Part of a small language model's weights: 4053 steps.
MLP neurons of a small language model. Each row is named by its layer, matrix (down: output weights) and neuron, and shows model dimensions 128-223. Each number is 128 + 24 x the weight over its row's rms, rounded and kept within 0 to 255.
A block is one neuron, or neurons of one layer that tend to fire together. After each block is what it responds to, as a language model described it from the Wikipedia text at the highest values.

L4.down741 [131 139 144 168  94 124 138 122 107 152 132 184 119 121  98 139 147 136 142  80 114 181 172 111 114 144 118 133  94 136 156 144 149 105 127 120 159 153 111 146 128  73 120 158 154 112 204 131 148 116 152 119 122 140 130 142 102 118 100  97  98 151  97 178 126 107 134  95 107 116  68 129 120 162 155 130 140 122 145  82 158 145 117 153 141 136 126 142 110 135  91 143 132 143 122 137]
Continuation after capital letters. Fires on the piece right after a lone capital, mostly M (M., Mad-, Many, Miss), plus empty table-cell pipes and newlines after headings.

L5.down38 [143 131 178 129 122 128 171 136 144 118 121 147 171 127 113 130 140 146 131 141 126 133 133 142 133 119 123 132 115 104 165 129 128 133  85 130 108  77  92 141  99 167  94 126 167 107 149 121  44 139 132 140 147 134 153 117 124 120 136 120 135 116 136 110 116 144 143 125 126 111 243 129 159 138 120 100 159 112 109 116  98 127 151 144  93 129 124 169 140 140 107 119 153 119 114  76]
L5.down251 [149 121 144 151 126 158 111 121 148 144 155 158 135  93 125 112 137 128 116 137  93 152 140 125  93 136 115 145 101 118 119 150 151 138 159 119 120 141 143 139 128 122 133  88 138 134 143 121 141 150 131 121 108 124  91  87 165 122 154 127 150 129 183  73  96 126  88 131 132 123 135 124 174 144 160 129 113 115 109 149 120 144 136  89 106  64 157 102 128 126 124 122 135 121 127 153]
L5.down271 [113  86 109 105 130 123 107  94  90 137  94 119 191 121 123 148 120 149 111 118  92 122 144 102 120 130 131 118  73  83 122 158 108 132 156 129 117 124 136 126 121 192 162 123 126 157 145 132 147 155  97 129  99  99  96 118 126 127 109 142 143 134 179 112 164 165 107 126 118 154 147 105 101  90 123 127 123 137 149 110 168 121 159 137  92 115 164 145 130 136 138 110 114 115 153 157]
L5.down305 [101 147 120 140 149  87 127 105 152  96 152 118 136 115 125  83 135 145 118 120 146 144 123 144 133 115 146 139 112 117 150  95 130 120 121 149 147 154 120 162 140 124  91 126 139 142 151 118 123 183 173 110 171 118 130 137 107 154 139  87 149 132 169 115 116  78 136  86 102 129 171 133 169  93 105 104 119 136 100 110 131 117 142 181 119 150 107 131 124 133 108 153 141 135  97 130]
L5.down327 [134 111 139 108 134 128 112 110 134 166  93 107 162 142  86 149 134 133  98 140 144 154 170 124 113  48 144 174 114 114 165 106 123 116 150 119 173 133 150 188 118 156  99  98 128 127 135 105  67 125 117 142 103 138 116  97 137 126 140 137 135 165 129 128 130 153 123  98 138  88 229 110 124  98 121  89 135 139 110 111 141 110 129  85 120 105 143 105 126 171 119 110 162 146 167 123]
L5.down329 [125 139 117 139 137 170 150 133 103  93 106 136 146 120 118  98 158 112 128 136 145 120 128 110 102 123 142 121 117 114 110 155 116 200 121 154 158 141 138 121 150 106 137 138 159 112 118 114 133 127 150 146 141 105  83 135 107 109 119 108 145 106  85 149 110 129 141 105 109 133 126 134 124 132 144 126 119 124  85  93 154 119 124 154 125 179 168 127  87 143 136 110  76 131 142 140]
L5.down347 [104 108 158 113 153  70 154 182 124 119 137 113 115 121 112 125 136 109 111 123 133  85 115 109  93 143 165 140 154 139 157 157 156 137 138 173 146 123 115 181 120 149 122 121 138 103 146  90 118 139 125  97 118 153  94  99  87 169  96 126 125 177 141 108 168 118 129 127 123 136 212 159 128 113 126 127 111 146  82 139 109 155 113 116 127 132 133  97 168 108 115 147 101 151 128  95]
L5.down441 [118 126 131 161 127 167 140 144 134 130 159 133  84  73 124 133 141 141 116 129 128 117 144 148 107  92 125 121 112 103 120  97 123  83 174 141 148  96 126 148 104 107 164 142 121 112 138 111  88  93 165 103 171 126  97 160 135 138 101 139 117 147 168 139  90 128 115 161 114 155 231 142 122 118 115 126 116 113 145 139 153  76 133 122 134 122 136 145 140 133  98 134 165 134 135 104]
L5.down445 [108 145 146 140 146 135 112 134 116 135 143 126 190  82  89 101 162  95 150 179 138 154 111 133 149 167 108 175 141 128 116 162 131 122  95 143  61 140 134  99 136 153 130 132 121 163 153 130 103 114 174 126 128 110 141 119  74  99 101 164 152 120 136 139 120 159 111 122 164 142 110  85 144 136 135 113 137 148 154 135  77 116 136 126 126 112 143 110 127 114 135  84  69 140 122 124]
L5.down520 [150 132 113 156 121 143 116 110 130 120 119 147 129  98 145 105 156 135 110 163 114 114 129 121 104  74 109 116  84 115 155 148  97 130 127 120 154 134 153 114 118 132 133 141 110 115 109 110  77 137 119 139 121 145 147 134 141 151 134 128 132 135 134 118 157 119 124  87  96 145 254 117 121 181 107 120 102 146  99 131 135 133 113 118 145 121 159 118  97 127 130 118 157 116 101 128]
L5.down532 [138 111 121 155 140 137 156 175 122 136 134 116 151 107 167 100  97 160 147 171 170 153 132 136 131  95  83 110 136 130 123 118 143 121  77 151 130 105 127 129 109 153 146 141 152 139 128 145 114 123 142 146 136 109 117 149 121 109 136 129 124 134 113 144 129 160 166 124  95  94 121 142 154 112  69 107 114 124 192 101 151 107 151 136 157 142 137 123 128 143  77 123 147 118  76 139]
L5.down618 [149 122 116 144 153 127 161  72 116 164 167 141 168  93 192 138 131 144 123 175  88 127 150 137 138 145 163 100 113  74  90 148 155 160 148 104 145 107 107 144 126 152 127 108 146 146  98 133  81 144 112  88  93 145 149 127 168 129 158 107 114 124 140 127 116 158 122 120 111 114 206 115 117  77 154 135 114 150 122  80 121 125 125 131 117 118  98 172 120 129  97 112  97 135 131 141]
L5.down674 [167 143 147 120 129  95 120 119 150 151 126 152 144  85 113 136 156 157 143 130 131 147 130 130 107 109 127 108  99  75 182 112 103 115 140 150 134 133 136 120 122 118 127 143 151 119  98  89 122 171 120 125 114 167 135  93 134 137 145 135 117 105 134 126  95 159  72 115  77 113 135 102  82 125 141  82 182 139 149 126 104 129 135 160 153 120 119 155 133 122 132 103 142  99 145 101]
L5.down735 [192 155 113 113 113 151 120  95 111 102 153 155 133 156 145 124 110 108 187 127 150 149 145 146 117 118 143  75 159 158 130 156 122 132 139 120  96 155 148 123 127 160 159 142 140 182 114 133 134 120 147 155 124 112 125 104 127  92 128 118 126 126  84 104 123 109 113 105 158 101  74 133 135  79 148 146 124 108 103 161 147 149  98 128 146 110 162 125 163 117 124 111  99 122 171 142]
L5.down737 [135  98  79 108 123 137 153 157 158 105 149 160 142 142 147 116 130 175 141 157 139 132 139 137 140 120 144 149 108  77 181 133 142 116 143 108 138 123 113 104 151 143 120 113 128 149 137  93 118 162 124  95 129 120 149 121 110 136 114  75 139 131 132 121 129 110 168 160 146 140 215 130 162 103 116  93 116 129 122 113 152 151 145  77 146 142 156  83 149 131  84 107 121 110 119 139]
L5.down747 [120  67 137 126 123 125 147 151 143 148 106  96 142  99 170 124 144  80 106 171 127 144 108 125 125 164 133 180 124 123 101 122 110 112  91 124 137 159 138  81 146 126 132 143 104 135 142 137  81 122 116 149 141 141 110  99 141 131 158 180 162 111 146 130 165 128  76  76 119 102 130 129 132 129 127 127 135 151 131 125 122 129  97 127 112 100 130  99 111  86 135 115 143 142 123 148]
Mid-acronym capital letters. Later letters inside all-caps acronyms and abbreviations, chiefly the D of "GNIS feature ID", also SQS, DOD, GPS, ZPAV, plus abbreviation periods (Muhl., Hrsg.).

L4.down340 [112 119 119 137 112  93 165  97 135 141 119 127 148 109 116 135 130 158 101 109 112 139  97  59 142 126 116 162  83 164 114  94 154 159 135 113 126 112 131 141 144 139 108 121 167 132 151 149 101 143 157 119 159 107 126  82 148 105 120  97 104 104 149 134 152 155  95 109 197 130 132 134 144 176 163 135 179 165 118 124 122 111 108 148 109 109  94 111 155 164 160 108 117  93  73 134]
Mid-word syllable fragments. Fires on short inner word pieces after a first fragment, especially "as" in c-as-es, c-as-ualties, inv-as-ion, plus n-ar-row, l-ig-ament.

L4.down359 [111 108  98 118 151 157 155 135 126 119 134 140  94 136  96 115  85 120 121 159  87 159 133 111 131 126 142 102 128 166 119 132 172 119 157 147 115 132 124 111 125 114 152 126 103 120 131 141 142 121 116  75 100 137  84 114  97 123 133 114 139 162 117 121 144 127 111 208 107 149  34 147  62  71 132 158 113 126 116 145 122 124 151 140 108 150 111 164 120 126 105  64 137 118 136 116]
Acronym and word-ending pieces. Final letter or word piece that completes an acronym or rare multi-piece word, often before punctuation, e.g. SDLP, MDMA, Harpactorini.

L3.down206 [136 120 108 131 110 116 158 145 125 142 111 154 140 164 100  93 126  99 108 110 103  90 184 121 107 106 170 166 101 106 130 111 117 139 135 141  95 146 119 118 105 128 151 145 136 114 136 158 130 112 120  86 144 130 144 125 153 190 110 141  98 129 137 134 180 119 121 123 139 155 171 159 109  84 166 129 143 139 115 114 118 133 126 133 154 142 120 117 128 129 149 144 167 148  98 154]
L3.down524 [125 109 101 130 118 132 132  78 160 131 125 147  78 119 126 114 138 115 124 178 132 139 138 140 156  66  96 119 104  91 139 156  84 159 137 141 131 160 129 113 100 132 164 104 139 107  98 105 107 148 157 113  91 105 123 149 150 150 113 168  98 123 153 118 127 168 148 157 119 134 122 165 135 101 121 178 146 157 105 111 141 150 172  94 140  81 154 103 120 134 138 149 155 116 109 108]
L3.down621 [127 122 163 108 112 108 117  82 164 172 125 107 123 115 115 142 131 163 132 106 158 150 118 156 163 134 132 102 126 131 104 148  90 142 120 152 164 154 105 170 164 123 165 140 152 122 132 141 129 153 145 150  99 155 121 160 146 123 119 182 130  92 123 122 111 126 124  80 129 118  62 137 127 138 115 155 134  97 144 171 148 131 138 105 174 132 115 147 107 112 126 110 162 148 121 146]
L3.down753 [128 146 160 127 143 126 158 100 127 121 135 140 116 113 111  88 169 159 112 117 154 135 167 181 123 146 124 138 122 150 180  63 158 150 147 115 126 144 116 138 158 120 175  97 136  82 142 122 128 154 140 118 120  71  94 144 100 126 124 150 110 108 123 127 137 109 136 138 117 120 134 120 110 178 121 107  93 137 131 124 165 128 166  94 104 101  89 136 104 134 147 164 133  97 131 112]
Acronym letters, word continuations. Capital letters inside parenthetical acronyms such as SPCX, CO, SCIDR, PYD, also early word pieces of proper names (Co-ach, Mass-achusetts, East Co-ast).

L5.down44 [113 136 113 130 136 122 130 120 148 141 125 144 108 139 180 117 149 112 117 109 137 143 131 100 120 144 145 157 148 103 171 120 120  81 173 137 132 132 150 143 150 121 134 144 144 114 117 118 117 127 155  84 195 137 122 121 129 135 164 125 116 147 166 115 139  98 193 120 135 100 191 120 117  93 123 139 106 114 114 111 117 102 142 162 137 132 182 104 141 128 111 122 115 115 139 133]
L5.down125 [103 117 109 113 142 141 170 130 136 124  95 176 145 147 105 157 108 117 144 140 115 106 181 160 116 142 164 142 119 118 147 163 110 159 142  94 153 159 141 105 147  91 141 131 112  98 141 115  73 115 136 125 132 145 132 110 131 123 120 140 145 152 138  66 129 125 121 107 104 127 158  99 128 139  70 108 143 118 129 105  87  89 122 117 137 140 145  94 134 133 146 141 124 109  85 191]
L5.down187 [115  76 114  96 161 117 172 109 149 134 132 144 115 123  93  99 136 127 131 162 159 112 106 125 110 124 154 142  86 153 134 117 142 147 141 123 116 173 108 168 131 134  84 115 111 132 144  92 157 186 171 126 126 151  94  77 116 143 151  88 123 166 156 114 124 143 128 146 129 133 152 131 129  68 124  79 113 134  97 120 142 153 124 141 106 106 139 107 114 163 138 113 142 136 130 127]
L5.down230 [151 156 177 113 126 166 122 120  86 149 140 165 135 126 138 140 137  94 103 113  95 151 175 106 121 111 121 136 168 118  81 116  82 173 149 132  94 155 139 148 138 108 117  90 115 164 150 137 105 163 129 108 122 151 163 136 112 136 104 130 127 170 108 114 179 107 153 105  91  97 129 109 120 126 111 133 120 135 167 123  89  95 124 167 171 141 175  99 136 150 130  98 113 159 145 126]
L5.down406 [142 147 143 142 152 115 101 156 145 111 181 118 132  95 170 126 156 123 102 114 161 154  79 152 119 110 132 169 118 183  92 128 122 173 115 113 135 100 113 137 151  84 130 145 134 143  88 119 169 148 121 131 114 169 159 140 171 111 126 101  92 173 145 116 124 139 107 102  89 114 144 112 130  94 137 124 145  95 156 125 116 121 119 119 137 106 111 101 119 107  90 132  97 137 132 143]
L5.down447 [146  75  96 129 119 122 138 121 136 113 143 144 169 110 124 108 133 148 139 116 175 182 126 146 130 104 125 137 101 145 103 123 147 132 138 174 152 103 183 108 109 157 125 100 109  98 166 102 157 118 146 162 149 136 123 110 125 143 135 137 138 158 115 102 134 102 128  79 116 170 152 140 158 130 131 123 135 134 122 117  89 100 163 118 150 109 167 130 113 129 130 120 120 126  89 188]
L5.down459 [132 163 117 137 154 106 143 133  99 117 130 122 157 143 190 157 184 174 141 102 148 138 150 131 117 104 133 125 140 149 113 163  97 144 110 112 168 169  77 121 135 117 109 130 156  88 141 133 131 118 118  97 115 108  81 172  94 141 158 138 128 125 139 140  74  96 147 116  99 130 132 102 154  84 155 121 175 124 124  93 154  93 118 166 132 107 147 121 101 133 158 138 130 125 111 136]
L5.down479 [113 132 116 161 130 133 101 110  97 139 109 130 141 130 130 198 139  72 132 132 146 130 119  96 128 142 179 120 153 117 109 108 108 143 139 148 117 129 171 126 150  97 138 150 148 140  89 174 156 162 120 116 101 160  69 102 145 148 108 135 139 135 110 164 111 167 112 103 146 112 150  88 139 155 150 140 147 139 192  94 121 171 112  85 118  97 126 129 103 125 147 140 114 125 101 110]
L5.down481 [151 143 109 166 112 144 151 133 163 132 141  76 120 138 101  58 129 123 142 129 134 133 156 168 103 129 130 148 120 129 141 124 106 137 187 109 115 197 160 113 138 172 115 135 138 150 132 153 102 129 126 173 118  91 124 108 156 108 123 169 117 137 139 166 147 160 119 136 121  94 199 125 149 130 102 151 142 107 121 113 132  69 128 137 156 143 140 124 111 155 142 105 117 126 109  96]
L5.down569 [116 149 152 139 149 182 143 109 150 170 127 136 147 103 117  97 130 125 133 115 136 138 135 141 159 112  96 107 147 109 151 125 138 134 103 115 116 155 129 130 171 129 123 116 177 117 135 152  68 116 113 111 148 124 142 127 107 141  76  64  96 101  83 163  88 132 163 102 113 146 141  84 127 120 139 137 126 122 184 101 166  92 122 119 138  77 121  97 184  98 117 140 116 111 154 130]
L5.down596 [128 113  92 140 137 120 121 110 161 137 128 136  68 146 137  98 128 111 119 132 124 128 135 161 158 130 107 184 140 109 150 119 107 158 144 164 110 143 111  96 132 106 116 110 177 134 136 136  97 121  85 149  90 121 130  71 114 120 137 107 144 114 138 138 127 123 153 117 119 131 177 136 136 111 127 176 116 113 136  81 113 140 163 160 142 124  97 121 145 152 136 121 132 101 138 173]
L5.down642 [112 116 108 127 141 141 102 143 112 150 131 137 139 156 105 116 171 138 143 150 114 123 150 113 105 113 142 167 103 183 147 134  71 122 116 138 156 145 118 149 134 131 145 133 125 182  92 112 105 156 122 132 140 130 127 139 114 124 177 123 120  94 115 123 100 147 130 136 101  95 217 112  95 126 110 110 135 135 132 103 105  75 108 156 142 125 166  99 155 135 120 116  95 138 191 105]
L5.down685 [148 118 152 165 125 131 131 101 102  90 140 126 127 130 191 130 138 105 101 115 126 116 115 139 147 107 108 109 128 164 119 157 112 137 185 138  91 144 132 158 129  98 164 141  80 131 138 126 166 174 112 111 156 106 105 158 166 144 100 120 115 129 129 129  95  82 152 154 106 133 170 143 124 142 155 124 143 125 137 123 126 138 124 162 166 182 135 128 118 158 171 134 133  84 123 172]
L5.down704 [143 147 127 144 136 150 121 116 123 111 116  89 139 143 121 138 146 104 130 142 169 138 125 111 123 118 152 133  90 108 106 115 126  85 146 158  55 128 127 103 137 147 130 157 139  71 151 113 108 155 110 142 145 129 134 106  67 144 138 125 134 115 109  76 136 137 114 126 122 139 123 129 120 173 133  93 138 139 155 124  92 115 145 120 122 151  92 109 139  95 171 140 132 138 125 113]
L5.down721 [113 129 146 127 110  89 110  89 182 114 119 189 128 165 136 126 127 123 115 135 126 120 126 132 109 104 138 118 143 130 170  91 125 118 130 148 103 124 102 140 111 113 127 101 134 111 160 139 145 132 134 142 161 129 170 139 142 132 112 122 122 111 166 110 135  81 149 145 116  85 176 136 141 158  96 135 111 109 110 165 115 135 144 135 105 171 168 101 146 124 140 135  88 141 143 136]
L5.down766 [114 121 180 122 145 127 120  87 112 120 113 107 152 113 109 140 139 168 135 133 107 139 105 145 110  96  87 129 173 160 105 148 110 143 140 119 135 124 145 107 119 112 130 104 111 104 104 115 110 124  93 185 108 124  94 108 178 133 111 145 173 153 107 154 142 149 124 155 116 125 161 142 119 102 166  92 105 168 141 119 106 147 100 138 154 129 142 134 147  93 125 115 108 107 124 138]
Mid-name initials and fragments. Tokens inside multi-part names, especially middle initials like C., A., R. between first name and surname, plus name-internal pieces such as d', De, Mc.

L3.down66 [119  86  74 155 138 128 144 144  93 128 119 126 148 125 143 119 134 135 142 145 143  86 116 160 113 123 183 159 136 114 163  94  70 128 122 125 120 143 107  92  97 146 155 100 122 150 116 137  89 130 127 141 129 155 106 157 103  91 152 140 135 129 129 103 153 147 147 127 115 130 147 166  89 132 123 164 124 137 165 102 108  94 156 108  94 138 133  98 141 104 162 139 148 118 112 134]
L3.down247 [112 105 157 154 139 137 137 128 164 121 127 157 116 137 120  99 154 131 141 149 133  60 105 124 114  99 121 154 101 123 151 133 111 151 176 132 113 116 124 125  62  88 145  83 114 157 141 142 121 118 131 124 139 151 130 100 144 157 157 117  83 122 184 110 169  97 174 100 104 137 161  96 150 130 167 142 105 169 129 177 108 110 112 137 104 152 105 112 169 106 180 180  89  98 127 141]
L3.down361 [132 125 113 147 145 132 133 155  63 175 128 137 105 173 103 107 129  87 140  95 108 134 134 112 116 146 101 150 136 158 134 123  75 137 129 142 173 128 172 136 173 146 124 127 146 140 121  84 130 126 120 108 110 105 121 120 120 105 101 141  81 138 116 134 125 123 138 184 112 182 137 149 134 140 139 151 149 151 157  96 174 137 152 103 132 148 115 112 111 124 136 150 171 101 129 149]
L3.down760 [143 139 137 164 135 128 107 151 156 121 139 148 167 155 134 149 117 143 118 110 138 126 108 103 136 122 133 138 123 122 138  90 157 140 145 145 144 117 145 139 113  81  96  93 175 188 137 107 122 150 129  98  75 171 101 128 149 120 128 139 112 114 161 118 106 120  91 111  89 108 138 105 170 162 140 122 135 139 108  95 132 144 138 111  91 136  95 131 112 140 150 133 137 133 101 111]
Mid-name fragments and initials. Word pieces or middle initials inside multi-part proper names, before the final part is complete: Cre|we Alexandra, Joseph H. Lewis, D.C. United.

L3.down486 [115 149 126 136 157 110 105 113 164 134 101 150 125 136 130 135 155 145 142  90 109 113 103 138 126 135 110 116 139 114  99 127 134  97 160 136 113 131 132 123 114 115  94  77 123 170 139 114 149 166  99 140  80 156  59 137 116 144 125 137 151  78  73 115 113 114 126 117 149 156 115 123 142 108 119 140 173 109 137  73 152 170 149 129 104 101 102 113 123 148 118 162  90 126  98 129]
L3.down508 [124  81 118  98 112 109 148 108 153 170 115 131 124 129 114 143 136 127 138 106 126  98  91 157 119 124 154 145 115 125 116 131 114 120 142  72 142 133 103 113 121 134 156 153 176 150 149  89  98 147 132 141 146 129 148 107 125 131 162 135 118 123 119 146  93 131 110 161 130 152 154 124 171 128 173 131 134 100 121 107 112 130 108 112 117 122 167 109 128  94 110 113 138 121 135 147]
L3.down683 [139 130  99 127 114 126  76 175 143 166 111 102  83 117 135 134 129 142 156 106 113 124 139 116 151  79 148 163 133 161 116 161 148 146  95 114 127 136 109 112 138 111 119  94 126 144 131 135 143 153 115 123 134 150 121  60 169 116 104 122 108  91 134 129 164 156 102 158 135  83  56 135 112 175 142 149 124 132 115 138 133 109 123 156 136  90 147 124 166 134  77 146 140 135 170 148]
L3.down722 [172 150 117 154 121 106 140 117 143 122  95 106 126 104 100 155 128 170 144 138  94 137 132 118 140 108 139 104 133 186 127 131 130 158 133  94 116  91 149 139 134 129  97 153 128 145  73 163  91  99 100 139 138 159 161 150 151 119 144 149 159 127 137 152 118 153 132 140 166  91  77 136 129  84 109 109 101 109 109 144  64 136 140 126 130 139  63 145 116 131 136 143  94 158 123 151]
Mid-word subword pieces. Short fragments in the middle of a word split into several tokens, such as un in opport-un-ity and Comm-un-ist, ass in ass-ass-ination, ic in commun-ic-ate.

L5.down0 [110 127 148 166 140 136 114 100 129 125 144  97 145  87 111 145 159 138 146 127 164 126 114  80 153 107  91 136  92 119 129 134  99 101 121 114 107 119 150 110 130  89 119 121 105 107 144 122 144 163 103 134 113 194  95 149 137 159 156 124 124 128 143 109 141 127 150 105 175  96 143 128 141  95 127 116 174 131 109 150  82 119 170 105 117 161 132 133 117  82 193 117 168 136 132 107]
L5.down52 [153 105 140 119 125  98  90 162 129  99 126 126 159 105 146 125 123 137 127 142 134 129 118 116 153 128 143 120 149 156 167 125 120 122  64 133 116 134 165 137 135 136 126 148 155  95  98 135 163 162 109 172 157 162 123 122 131 120 180 103 178 139 142 105 103 146 126 150 143  92  18 117 142 119 121 133 106 133  88 125  98 159 194 136 185 108 140 119 144 124 131 147 157 186 171 108]
L5.down173 [146 130 143 174 105 129 108 150 107 150 139 136  70 125 143 141  97 131 147 127  81 155 130 159 110 114 124 141 152 143 130 149 120 154 120 106 125 124 130 130 125 131 131 153 135 141 147 115 142 158 135 176 101 116 115 166 135 105 150  79 127 144 118 135  95 125 130 112 164 143 145 164 117  88 156 147 187 125 118 144 170 137 141 131 131 149 116 183 141 112 122 137 158 129 139 122]
L5.down181 [123 100 163 134 151 126 120 109 110 125 126  99 123 144 117 126 100 146 120 101 138 121 127 133 134 136 116 138 142 113 102 150 142  89 156 128 145 132 158 145 113 137 136  70 136  94 160 144 119 171 178  91 104 137 136  90  99 162 116 147 125 164  97  98 109 156 118 115 124 170  77 121 114  95 134 134 111 107 153 141 152 144 103 161 144 144  95 155 152  96 150 163 158 149 122  98]
L5.down192 [115 125 123 131 143 128 163 107 155 123 105 142 152  80  97 154 155 140 143 143 143 127 100 103 136 142 161 129 103 143 144 110  87 144 107  91 142 145 155 149 120 171 127 159  94  69 137 149  91 121 142  77 117 100 111 120 127  94 134 119 129 116 115  79 145 147  99 146 151 162 123 158  99 149 179 133 118 163 107 148  96 115 141 117 115 170 131  37 122 133 139 138 157  89  98 153]
L5.down201 [162 142 147 132 122 123 112 154 128 131 146 143 142  95 136 103 141 104 149 140 124 188 105 162 148 120 122 147 130 150 105 125 147 126 117 174  84 151 121 158  73 109 144 120 156 134 102 106 131 169 114 105 142  99 128 128 138 113 158 129 138 145 113 150 118 139 134 134 122 107  68 115 132 105 185 113 103 148  97 103 150  90 117 134 102  99 144 127 157  81 104 109 110 151 121 154]
L5.down275 [157 132 140 131 120 107 126 128 104 145 129 149  75  78 122 125 139 154  82 125 172 138 141 119 121 138 148 115 131 135 135 124 116 135 141 135 135 153 102 141 100  87 142 143 122 139 111  96 120  83 154 117 133  84 132 147 104 144 161 176 137 166 120 129 152 129 130 118 137 134  37 134 188 161 140 111 129  97 153 167 197 190 152 114  98  72 143 142 140 142 105 113 150 140 129 140]
L5.down276 [121 124 110  73 135  98  94 159 118 157 112 134 136 133 147  76 158 144 119 148 150 134 154 126 165 117  94 125 119 140 142  92 134 135  94 158 114  94 151 134 124 138 137 134 110  83 125 150  84 123 138 136 140 135 122 147 136 160 179 121 125 144 123 147 113 153 146 122 119 113 152 118 141 134 138 144 142 125 153 134  94 183 161 144 105 104  76 141 164 136 102 150 144 124 135 121]
L5.down300 [140 105 112 172 141 137 106 115 159 117 135 143 134 129 118 113 123 113 136 127 131 117 114  89 106 161 145 146 140 146  89 119 123 122 117 116 101 144  78 153  87 120  97  90 121 134 104 153 146 130 139 174 149 149 155 131 131 116 126 118 129 131 101 143 154 149 149 127 107 102  83 115 104 144 109 140 148 132 141 150 113 135 163 148 112  99  93 176 116 134 120 113 124 120 141  61]
L5.down301 [113 101 109 135 135  93 127 131 115 129 114 108 131 119 120 102 108 105 143 114 121 152 161 127 150 160 160 174 190  90 136 157 156 159 154 120 137 118  78 123 153 132 114 115 152 162 112 134 168 136 170 128 110 115 127 148 113 132 105 118  68 135 125 149 128  87 176 129 141 129 124 127 139 116 103 130 157 125 137 107  85 120 142 115 134 159 113 129 105 187  86 147 130 133 129 132]
L5.down309 [152 157 153 147  86 149 115 149 172 159 142 125 121 105 151 116 126 126 150 106 140 114 126 153 137 129 118  95 119 121 130 105 132 107 132 119 130 134 117 142  91 140 146 134 111 168 157 149 155 132 126 125 126 148  98 120 111 168 125 120 125 154 130 124 124 108 156 102 115 105 105 144 132 162 136 124 137  86 101 132  96 125 159 116 138 149 158 144  95 169 102 149 150 116  97 145]
L5.down310 [123 139 116 127  79 167 144 146 122  62 136  94  98 142 180 110 147 109 126 117 128 145 126 160 117 157 132 150 122  84  87 126 187 115 103 150 130 125 156 105 147 159 147 156 143  94 138 127 159  79 178 116 148  97 136 150 139 147 128 144 134 112 121 135 114  98 120 116  70 129 119 136 126  77 147 152 143 109  82 172 153 147 144 111 134  96 155 131 147 145 104 103 102 189 105 117]
L5.down370 [131 117 102 134 196 152 128 144 106 162 151 146 139 153 125 124 144 129 155  90 129  95 143 144 139  80 153 118 130 131 151 155 147 182 102 131 137 141 129 111  92 141 158 131 131 132 118 165 126 118 115 122 138 138 131 118 105 116 138 106 141 137 151 158 114 140 150 113 143 124 136 122 150 103 120  75 107  66 120 123 176  94 114 134 148 104 151 105  96 128 148 162 106 136 129 136]
L5.down386 [124 148  95 134 139 130 116 135 100 126 119 111 141 155 113 131 117  86 145 112 181 112  80 138 151 148 155 118 137 117 140 103 122 108 156  96 112 100 138 155  98 129 163 120 110 116 121 162 164 112 110 125 143 140  80 140  97 145 123 111 157  99 159 120 115 144 141 112 171 127  87  78 137 140 121 135 138 115 182 156 102 146 145 122 127 109 160  98 131 148 117 161  80 120 103 127]
L5.down455 [154 101 101 130  90 166 152 153 149 124 139 128 133 112 146 166 171 117 125 143 153 178 106 148 145 149 137 125  98 145 123 111  94 158 139 146 147 157 121 124 147 130 134 123 116 181 112 158 147 147 165 150 152  80 131  90 142 159 164 156 162 124 133 158  94 149 107 117  97  87  66 139 146 127 114 125 152 103 105 121 124 121 136 112  91 152 135 166 140 150 125 127 140 116 132 162]
L5.down470 [111 101 146 133 126 100 158  98 140 150 164  85 166 162 116 106 145 135 107 147 132 148  89 149 116 109 178 166 131 119  87 141 117 177 113 113 122 145 120 142 120 160  85 124 119 131  77 131 139 141 127 127 136 180  81 139 144 106 163 159 144 152 126 131 147 122 131 157 153 141 107 107 136 114 117 109 147 159 127 150 121 111 154 175 154 129 140 157 133 120 128 115 108 128  98  96]
Mid-word fragments. Short middle pieces of words split into several tokens, right after an opening chunk, as in ass-a-ult, rel-u-ctant, con-v-oys, def-ic-it.